{
  "num_hidden_layers": 22,
  "hidden_size": 384,
  "num_attention_heads": 6,
  "num_key_value_heads": 6,
  "head_dim": 64,
  "intermediate_size": 1536,
  "vocab_size": 3212,
  "hidden_act": "gelu",
  "norm": "layernorm",
  "norm_place": "pre",
  "norm_eps": 1e-05,
  "positions": "learned",
  "qk_norm": false,
  "attn_scale": 0.125,
  "bias": "none",
  "tie_word_embeddings": true,
  "parallel_block": false,
  "init": "normal",
  "init_std_qkv": 0.0255,
  "init_std_o": 0.00385,
  "init_std_up": 0.0255,
  "init_std_down": 0.00385,
  "optimizer": "adamw",
  "learning_rate": 0.00105,
  "lr_mult_qkv": 0.7,
  "beta1": 0.9,
  "beta2": 0.95,
  "lr_head": 0.00455,
  "max_grad_norm": 2.0,
  "warmup_steps": 554,
  "schedule": "wsd",
  "decay_fraction": 0.293,
  "decay_shape": "linear",
  "final_lr_fraction": 0.1,
  "batch_tokens": 32768,
  "max_seq_len": 1024,
  "doc_mask": false,
  "train_tokens": 321700000,
  "max_steps": 9818,
  "dataset": "wikipedia_en"
}
MLP neurons of a small language model. Each row is named by its layer, matrix (up: input weights) and neuron, and shows model dimensions 128-255. Each number is 128 + 32 x the weight over its row's rms, rounded and kept within 0 to 255. Numbers have three digits each.
A block is one neuron, or neurons of one layer that tend to fire together. Before each block is what it responds to, as a language model described it from the Wikipedia text at the highest values.

Description: Infobox field-name words. The last word of a field label in Wikipedia infobox lists, just before the colon, such as Binomial name, Website, Box office; also known in "known as/for", and closing parentheses.
L6.up420:156167159158100138136139126140126174144130142136132096102103150093147087078085131122137099107103166128166139142169109123139084176139115084136121173083111183100123163133152162157119070117103182121143110101152113138118086148094150115100105219137121135180118118168106177147097142151112146153124156106133129104095122128127180085127136122176074129212137171133079224148129166124186117182140
L6.up633:123129113124135137112132075102127121118182153154121154125134167142145161132178174107160110164149089127120124160123147164194084147093095179196174144134095165072119133137152132134118161171113124127126169122138115107171137147131220095111117128132166174156088164142104137136082128132119150160150105122166043095098109168159107100084099152111098157201155103114113166126126113092146099133169
L6.up934:148084102143108077163124125143146123133152174069130088118131074137131072080098090184132139166150130138121105127125216149138177102141114088136172164110038152118065115116132139148147101127099151159099065146144121196130064040094185115161132133116150132125114147097112111118142141105143158078162091069103112081108161140188143148138094143124120140139132141145094144144126150121081113132123
L6.up967:116143142124125067167127111116173141120186166137103098149095192092151080110137182150116160144131158103122153106066131164159137179134106101142138146155121145099123145147118177142137122118192125116091131133112120198110089152075115119127079131086105126148130127131095166165171123151119128139131158071167153091145104148103104086109157130125082130184053135136094217112164170140141125148168
L6.up1060:111153161145092160151152121112152157155154142128126115130090141144150094150145157123118109114081156100097115160113156182165144153142113104115092175198123182070181177148135163127099120176126197152087163133078114170128077166122138131151103168124105152125104124130143148177158126165092127130138146115153135137140075119155150093104150112140154133167066137112085188126149137144155119103136
L6.up1117:122101153095167098123170119125164153100141164123120094161101101130174109163193126156195102109180102102145143129123177140149144142150092112159093169146165118098184170164115155171147111183125143123099140131143111173135112097124134126177098168054077127175116115115143126168114086121147184101115120057121101101143076100158125100123098121143134234137088131119128190125089103130088091132140
L6.up1133:060108112118126126137156138136152148150161159146136108133121065157140062152105131131072103113101149130080096144105198135118129136154116124138074142152125161092197134132143067142112130109096145137144114153085117112105084120117153126161108092092149135165145153150131183179130143109071185108129142101175137120105067125172113112164116102167149124121087122153104205101073152203122105115136
L6.up1494:115138121191119157174121127147109158111214176125104094168066064080131069173080139106059107160112129076146147120122111146097126121102129098106134161200149144123181173090133148123089118159162163188145086132080172127123104140126117121128068166089143146134102131130176193131171190117118153168127173123131142079151119195145117124127157134137126127179052160147126210145091166107165108101119

Description: Table cell separators. Pipe separators in Wikipedia tables, often after empty cells or numbers, plus semicolons; also "Website" in infobox lists and "married".
L7.up537:108149110159153083132085156106104082135139131129088079130050098091158220123134177126129106172154163084156177136159131181125110125120114137131202138119135098143136185108131088127110100169195104130164113096101160138126158162132133132087146110131077133111120169128139144139110099139179154131121105114099138104151155179138176053096146176142140127106108150117183127160103164124079101165120

Description: Appositive continuation point. Token ending a noun phrase or list item just before more description follows, e.g. "also" after "Italy," or "States" after "United", commas, "which", occupation suffixes (-ist).
L11.up126:072111119105172148167130125120151156158160043108137156112053071113094064100154140142105140131118168048095136159157114103160162146131109134103148111086154134145123172125159121138120082163151100173156134136167117133146094125155164132130129098156123110134152237142133165180144112087150100172164167152160139131132070205111095121126124107167133150105153109127180127079139152141157048126128
L11.up269:116108070129043083128166132119130182134114126119141131156089121134132074117096084111080113168195100081079213121156135084074149095109114083125065145159150113104176145111109116145109104159150139163076146148097144178106131098119102136154138110105173132192096136175148187143147102128135122152176100118137125092104093166077108127139079130183127139135086170138085182085143097138128179104141
L11.up398:136178057107137156145130145102135142113096137118171078133153170127172098158111157120182142145152165133150148103165196191175090184118117072137162141139142118104151129145130055148121061088065162154062199115136141142094099143093155088115142147079116143165137131101083122124133170101095156136045101121134127133103148126144102129120102088151094135136090141084139099119139128178099176107114
L11.up452:112049114140130084125176101155097202168098164106101109122091179133104078101108105127122167112150107155112119128138122101160132123138112165134155136147115127146138105144131096107128125122108155160090093096148168123085051059125149119081166093115138130150108097130150099127199195146079163083096125112170106081097091152131122128103116103143145149133056103164130187149140140108104190092159
L11.up733:151170114194147129108118122108178113132157182092156070098095116089105168097123192134158190141164144121152172089094182145146095108147108101139131154148091112082142107133113166128138145142107188142152115190165093167118144126110107057137096208113162127218128118113099118134160112113145105098088078090044189178097152133160118119169093122161055130135120089123202133077146133190110165145134
L11.up959:127164048129181147128186120076113192113168131178130130146121139125107068128095134097103215092125146084171146144167127139169104140100124142123093160113149107132172157085133160122071092146113144123160125174130081144158050127151134127142169142111127174234136152136108145175197170092151169153079106137169133118107117111114123088099112122187168124100098115111192145162090084193157105129119
L11.up1232:136125072140169158119147133188122113110125151140156073134129106165095134106075150168108167141190056061146100106138113169127132087136131195102098137137143128133110108097089141129102145136130165094088202105114054133143120129105154123102145098160103147144087101085102136115124134111129118138078159101082152141130136083095142154132153111195130142181096119129083108180052185145092111083133
L11.up1524:133157081098143115130104126082108127153133072152131176175129132148141065159078119147078140125126175122108136106179123110096146106100113131132120130157134141148184144156124118168134099150166136126165110155110095183055095084168169123148155174082108140133047174164160167127148103097134124163138137127131147182117065139084162110144118095226106117148105157152157173150107133157134091154151

Description: Split word-fragment pieces. Word-piece tokens that start or sit inside an unfinished word: " b" (b|owling, b|ronze, b|asketball) and mid-word "um" (instr|um|ents, doc|um|ents, cons|um|ption), plus occasional sports prepositions like "for" and "against".
L11.up53:107070181155113111116168144130115131142101107151120176168137099144136110167090123108149155102121165157154169148133165143111053112161119120144195142114076129140124116152100165070106090158143120159130168170141060169143215128092166075127165151128145130138110161154112096101168075115130098111146139138093108099103089156108133145193105131161085117155114153139138128072119125122126064117158
L11.up63:085142115091137120103083150158084118143128112112144099087099113132170142191189135115102073104202138117144156155163165147173131148125118121145137121156078137098057146090123129165121103135108125128174161144104122142149105147156203114070119105110102128138113155124150159105117169125131174123134098131175126151148061154140092099111103120183099140112133079112129125113113103089150148128127
L11.up115:088116089161141137103133104138145169208128093125167100181082143137135137128111157117097082160121041094115168085132159139155154121136123135122162127169128142095087090182116124169127141175191112113165156173115078109090087116133156140145102109113108136113164183181097154116130112149099109116151143103104143126121145122122120122101090130159139130139104121141114119180072123116148122086111
L11.up185:082110163107106086117119131138118104117172061145107155149131146169111141163166122114100079162141167111096107170121127138109108118124124159151158159170075093134089123162148139121116116145146127095137176111127092136141154105143142120073175100088119091100098190162078126215102115166134152118127195142154132082120067103206111124104134120197062117138086109073173131130130142164120128108144
L11.up520:115172047078200139115108111132099102137136106113153195130116171096134137143178103094132080115116183097093168164147200128107079108135107158153151161145136116124053122178092111137081145120186137120129190112077129145124116089075155118127099141162103127125115141115121131184139121150107130070167141086153130105125095139163159124170123141115101132074108147126075151092115186127130135113173
L11.up955:110094144135108114154174130091177134117137099106112123119109153096074118078170096171131151116127120178115127114102128151177147091134106167140121140115079107051100151093100157148137113131144183125033122093119094142112142057110154135151172139133179058119098141135129082153125141170141123076167146144114114166146155128157168140119127104136139142086132178071113148165129110124163133117152
L11.up1149:039131116110117163160090134105116073114076114164131184111126069121192162160135132081105106188157152133100155104174193132128160158136098202124179151143134124127157135106124103131133092114115135151141177095094172133154137131098189105073108128156078159094135207118140141162162105133146160153134104135141138081155123151119143142138121098182095128091142122089084118184145128193112086163096
L11.up1394:123163159106113160127153119099169112151174101140095144154091121151122098135140154158147147157119130136155140089135126146100110141116110163131121149189100110096099177180147158152103175177141122129070172141155085105107151118076127125117154132062145104140104163139153103110058111142149151159128154129133076146133100100157132082171119124159078144157115181126118154163118143135168147109149

Description: Split-word and script fragments. Opening or middle pieces of words split into subword tokens (dire-ction, sub-ordin-ate, inc-umbent, Qu-incy), plus non-Latin script bytes and infobox/table headers like Apps.
L6.up63:090132110119151113073194085097097068166137099078167200061130128163141109152126106131114141128152088099150131087150190158154086077131125133154152159144119171097113126201132084146056102163135149130138180127123097143146156082104190107136103128131193117131124158176128144122138093111140136112150055129140112146092086143178103131143113054162097163122137109125151123143084085155129142172190
L6.up93:083119105118170130094215078115104077152149107102188176062145122171138106154155087127142124096159085135138135114122169151156105100121107165120164161155139173115145133184133123135067119133132153149156192142125141147159152073108166091109097131146163141141132152138121159111144124119135086116126059106116109158101122164174058149170111088138113138122140068130203128106101116202146123172171
L6.up665:095138126122155118071206112071116105177172120114158204086111125178138094163120083146145107155163116129127120103130180158145069086113100165140145167172119168107137135180099139182059094151134130138132144123090115152160143097113175081142092141087160091134121172128157165062145127118165097138105090074154106144051094129180125122125096073119088137098123089140108111106081127169127119127192
L6.up731:086129097154150124075180095100100095154161085122145193126119145178180073178125111142139126144142071111176116096102160171147102111119121138139147176146115151081129098143113127168082103171144179127135175125106105177168123066123150088111123155123151099177098167125141191115176132098120149094119099096145064089057098187171133142156091050145100177122133092119151146129069098180098157140196
L6.up745:100114100124144137076200102099116112179129071117155156051128162178134100147147093105142133089157083110161146114141162176145101105113108157147102175161124186108130133180112094163067129126149148101152156137094113143148156106135202104089100149118151103159175178146135134114150137095108097148123113075133137163059073161132103084139093035148128151091112102129131128112099097172132146149180
L6.up865:077124123128147124062213073120115080163138105098190167087110133187151080149152094163129152107163048110168127083146171153167089086152113146140138156140134168096133123180129127160053080150148153125117155155142114148123158075116165086168100109119173095157143146150106148098162151116144123123135066091118088142087080141172128106144094072137087163122121089145135149126116108154125128160175
L6.up962:100131091117158108099198101118128058181145103105157181061113159196161094148147093149121151129182107080150146096149186175138111077121126182110112153156131160092129142178137122156071089149163155113128168129122142145122161072108179080112081113140167100138114146132145163111143128099148116118121098081121116138070085149163118114133103055140079157098123107159191116133089096163132145165167
L6.up975:086128116116157135070206109096116090135142099081160192086119127195165105171173110127126132119124111096146135103116171144165080089123113132128120171171119177117140115163106135172056110164161136132139171109141107128145150057117179084094077169098180114135125190179159171129135114120127138141130088086141100126059099124139102134155117074147065147117119106164159153132057106159147136193159

Description: End of proper name. The token right after a full, often multi-word or foreign proper name (person, team, organization, place), usually was, a comma, an opening parenthesis or a table bar.
L7.up246:086119029154196102075105128187098069101183154129143127136105135147165129178135107112102143154143087096175158111160105137120146119139111081133128149131144127136096134081100128138097122154171117126202121125137122159119104085137141119165083125116114123197093136139071147139174155103128117133103115150105122080089105190105120150092091136145134139126103135184155163124123215092092155178136

Description: Word-start stems, esp. fund. Opening word pieces or stems of common nouns and adjectives, strongest on fund as in funding, funded, funds; also govern, progress, member.
L6.up228:113116114113163111113215107111137079162123128101171197079115107182148092177157076141151136101178122100141133083127172172156077088120128172135146185152143179106144131176128125138066113154150152165137167121122114138127171074103175087118108136118162112125111163127135153101158121089176123122112080093132135141079049146156103130133113051155129153127140102161153141133084113181128156174194
L6.up230:074125102103181136113191090143123098181109104105166206090115149194151124167160075121132143132154103085144175101144161168164092095131131147126137166158140186126136139184123121154058115150150162135131185139114114122144141100105198101111098110109168095134115186130099162120126120098139148151142067097131133122103092143191122119145121066145097174142118098148139125128109104154133151177147
L6.up361:077153187139131093120165158088117143110110153114092107110099120115121152073146142126160145069184125130161151101133158075128086128134114122166149118153160120033124152122129136147123132183131143116147163117138101175114122152093137123139142166140130127140117112155211124150125080136173096153068127118092128139120136130095163104134127154111157134173146054096089152084139177134137144100155
L6.up649:093097111108176126071219099093073093172135116117150196072111108167156098161153069140144140115172114066152111089170138169151096074107119175115145160167109176118161139170093106185076079138153134146135156132120102109145143057097152099107082172112159087095119133141148174117154139125137118123097077091153114090080094124181093127152102068147086132136107090166156102118074086175105145134189
L6.up935:102130116098128140135124131123142134094177159089089104134141109112172081086087128081162148074102136138138080150090137142156108187119107061147119147158143164021142151119143164130139078140087144132188131168181103195090108139126136140160047108155112173197069047180145153115159173126073154163117154132132097147134119156100175084122131150127120133167122124078151175093123146118127178118122
L6.up1161:091136150126137172129133113105138134088215138123145120152128132095102087117126155154211120148126121147175124111151089190160103166128112075098100155148126167085083118104110164134096093151122101127143101116084155152106138130137166122140085122118091128177164107120067198110114155142098097086164127127134106132077120123153164102088148108148077143175114162091079130168154094111107152115132
L6.up1373:137153069109130151123122141103158111172136178049149168171088058110138077191108142165132157169148161092143196125093080134116127121125117098134094157129136091079136151136098104130084085128143145123097123101150069202117109141109131154122131048055108110157146130125172171164175134111077135163105150051124078121125133148086151069116075143121092139092079163137076171153117142158088192140157
L6.up1394:102114102108167103094231088144120077179114124118170202067122106178143092163133100134141147122157091078167140117146180161165075059140110141120142164171145174112149126203111109149069128168166149155142174138131088156133180074112160084101095143116176114139148146158148155105163120129146131151094089110155114118098088141180103117139092078163095161124132101149124124137101120178134140150169

Description: Upcoming year/number slot. Fires on the token just before an expected year or number, mostly the space after in, or dashes and pipes in sports stat tables.
L11.up285:048096123111122170146133036113176073206171130141154118122080088183151139134102162126127129081110161115165133175161121159155109092123129125183077153149097193093155158188201191143144160166162147199139143118131104158111129099086141083147146121125134124175134187189164175068166111099116161150103149137115131143110125122143159164147156111139125114134068102087115155124080112179117117139173
L11.up483:122141124102151106174106123114116019144119108149126137115143156132124134149109133134112100146108139143129121080136170163121157116101087173081147106121172117179062144171159135103132136125106144210134147132109165111082154162145166139149108113166130139126154188096123162121179133119240113141128080130121142157137131099191183173076144078112101138168221102199133111113063143140119091085123
L11.up503:134106152127121077127136093133108112214172166142147070121040146122134148117114133161098113118160182100135161150146158105179128121124098077120166094161125172091122182109166166129140144088134184155137124155177151120151038103152174110152117142155148123115067152115181154099169082160080080150123175142073171134165150133102120144148090127092084132184097137133104136098136203146116089142110
L11.up770:141131189121149137121075072104105042173171159123167124152117125129121048184129151141106117135149128095090105097151136194119107127097114097192146103157129178129088172204201116100116131133124168173122165167171163139172157100159160087156119149161153134090055161121119171129142089126141134155089102118115134151175104099161145139080193094111127154164144147180129141134154163103155087110106
L11.up1052:194052189106104124086149072125123103129110180138162140091155084175132095169116130115190104057127091151117140120082151150076090156160115110139150141156136226089124092190166141118114140103129110211123167121111143096126194112124145115172130137105104121082088139126134148194136121106115112137185075147124103101133071104184130202134162088149161145152096157149126118132138095127092141128205
L11.up1216:118178104128135073123098133100057102182158159111141214124150072151172153152164113177172050088135171101104141106190124142108165159108103134148194137114112130116096115162135166137148137096114106055098126112155167214115143130186168115146170204129105117083077137146135113124155086136162184066128042117090113113133128118165120141071054116099071154151142173160121119155168123103120163132126
L11.up1357:106133118100160112119166143134107028157175171166177053089074097134143119114154104153072077097109171138104174071191187123153137158127114101166183130163148144107178157146145170178115153147122149118155138150191119127146067129141149087149122147122165095153032171131139180075144129123155143153083116179072145129131106099113136142184111069141092166156142129181106114101030142162125092097091
L11.up1388:168134137164105139106089118157137141120115149130162092195027115100146138146146074196100089097206196139063177111162108126145155145103108121133208104143089163109120171132128156117143131181124132146110079131175136119139117136138136148164156159139164122097038160137088183087086118104178106172149115135060141111154150081133119072082135123121136141177116176149152105132126158105132072145142

Description: Mid-word and phrase continuations. Second pieces of split words and short function words in music and sports articles, such as list in Track listing, ength in Length, at.
L7.up1283:109178100219094104111104097123165090193141112192155191136082133126129145126102145225126159161129127136101157111184095150197137119126110144121173142102052102134143114201096151119115154181158070096142152084152173107149122117127150107144177109157078105116158136113064140145080139099111152113169126134117122163151153086165105096112038149135112134112092185111200099162114106141104084148150

Description: Formal organization-name tokens. Head nouns and linking prepositions inside multiword institution or office names, e.g. National Academy, State Executive Board, House of Representatives, Association in.
L11.up244:129117131102158137104140137102139104141124162129133089128060139132151059078090105137178166136119098123205117125165174144127115095125081140145142150162140157074091128108103127122115171200111213138087062102106112185129079138154163091163117140113120096149093110087159175067093144126157183128119096123052107087150147111178154111115122130137144140170134100159116145120188092156067088152141
L11.up418:161123113105158098101170124138123128103139107098129090158113133108131111154129155148190181065123129146091099122139117187167066126151114151146142153113140135069072201111158170091025158150193136158083181158195112154095083150171168104139078158128111128143098123138076143159077098136183144122103153047049117107157156091123125120147141138138077158135139163149103144123144173202152111155127
L11.up576:154184093129131113149114114133092064136182070170208129095074172146146106165123083193093127126122112093120145088146151109124144095100102140165208128093118117116075200145147090122119110086099165161098130151163209137123125093065132093118110122164157100111087148146122147118195205131108136172101162122146116131123138120102136124148108105124145149170079104134148129141104189079097094143140
L11.up831:133103167115193138087169105094170134123125149124090099145083136082129132156148149089162191150121121125181105155174139158179096127129102176154125161112132120160181112136130090120125113171133112155117131078120128144139115123149115123169151071123158142174129119146085118187134164121126110088045124118122163089111103178191155096074154129122118146093101102102105131118173150134166142121121
L11.up999:130073084150161072072170134145142117160141178119158079131130130172085126156081089149137177068131075099111098110092122115121126069156109169175156126145117157107124123063201185113110151127125163147160120118141108107144089104173134115190096118159075122120106147122108166090132171196075123153122135109037145139156111129126124145164158147115104142141089069150153187163129151143136065132124
L11.up1147:110174117061175130120177136110109137106080107127142120136108185103127108101164179104158169153134070111106172140155141153179145117153119166169170118105197104088142185093139074139050090147133112162101158123157116153113083152131146135174127206156105145159051165129104145165090202164149143186100151053105099090128167122124115136151142108074130152136148092115135135102139145158105113150129
L11.up1292:149086081124221130088129132133113132098187151159171065177050164144152167173158112132145116109144146080106133105145154125145123077182110098231163120158128135092052134146125139137107168177127198138154120094164105161171097096137129083178089161167103119150091182120169188095120178139117147165147147125091133077098070103102148122128147136108152169104104103141182170161086165144108117116145
L11.up1331:180081110090145074129205120109107100131149168097128100105141186061179121157148115112203099141138132140119119151124121159134165167140107108173129126160164119078092169082124145140064097136114101126081156102140158135076102152186153091127109236130109112113089108084120142191074122150147169111157131025081105071151155095138112154173152119093055143179126119142085145135171154125143104197165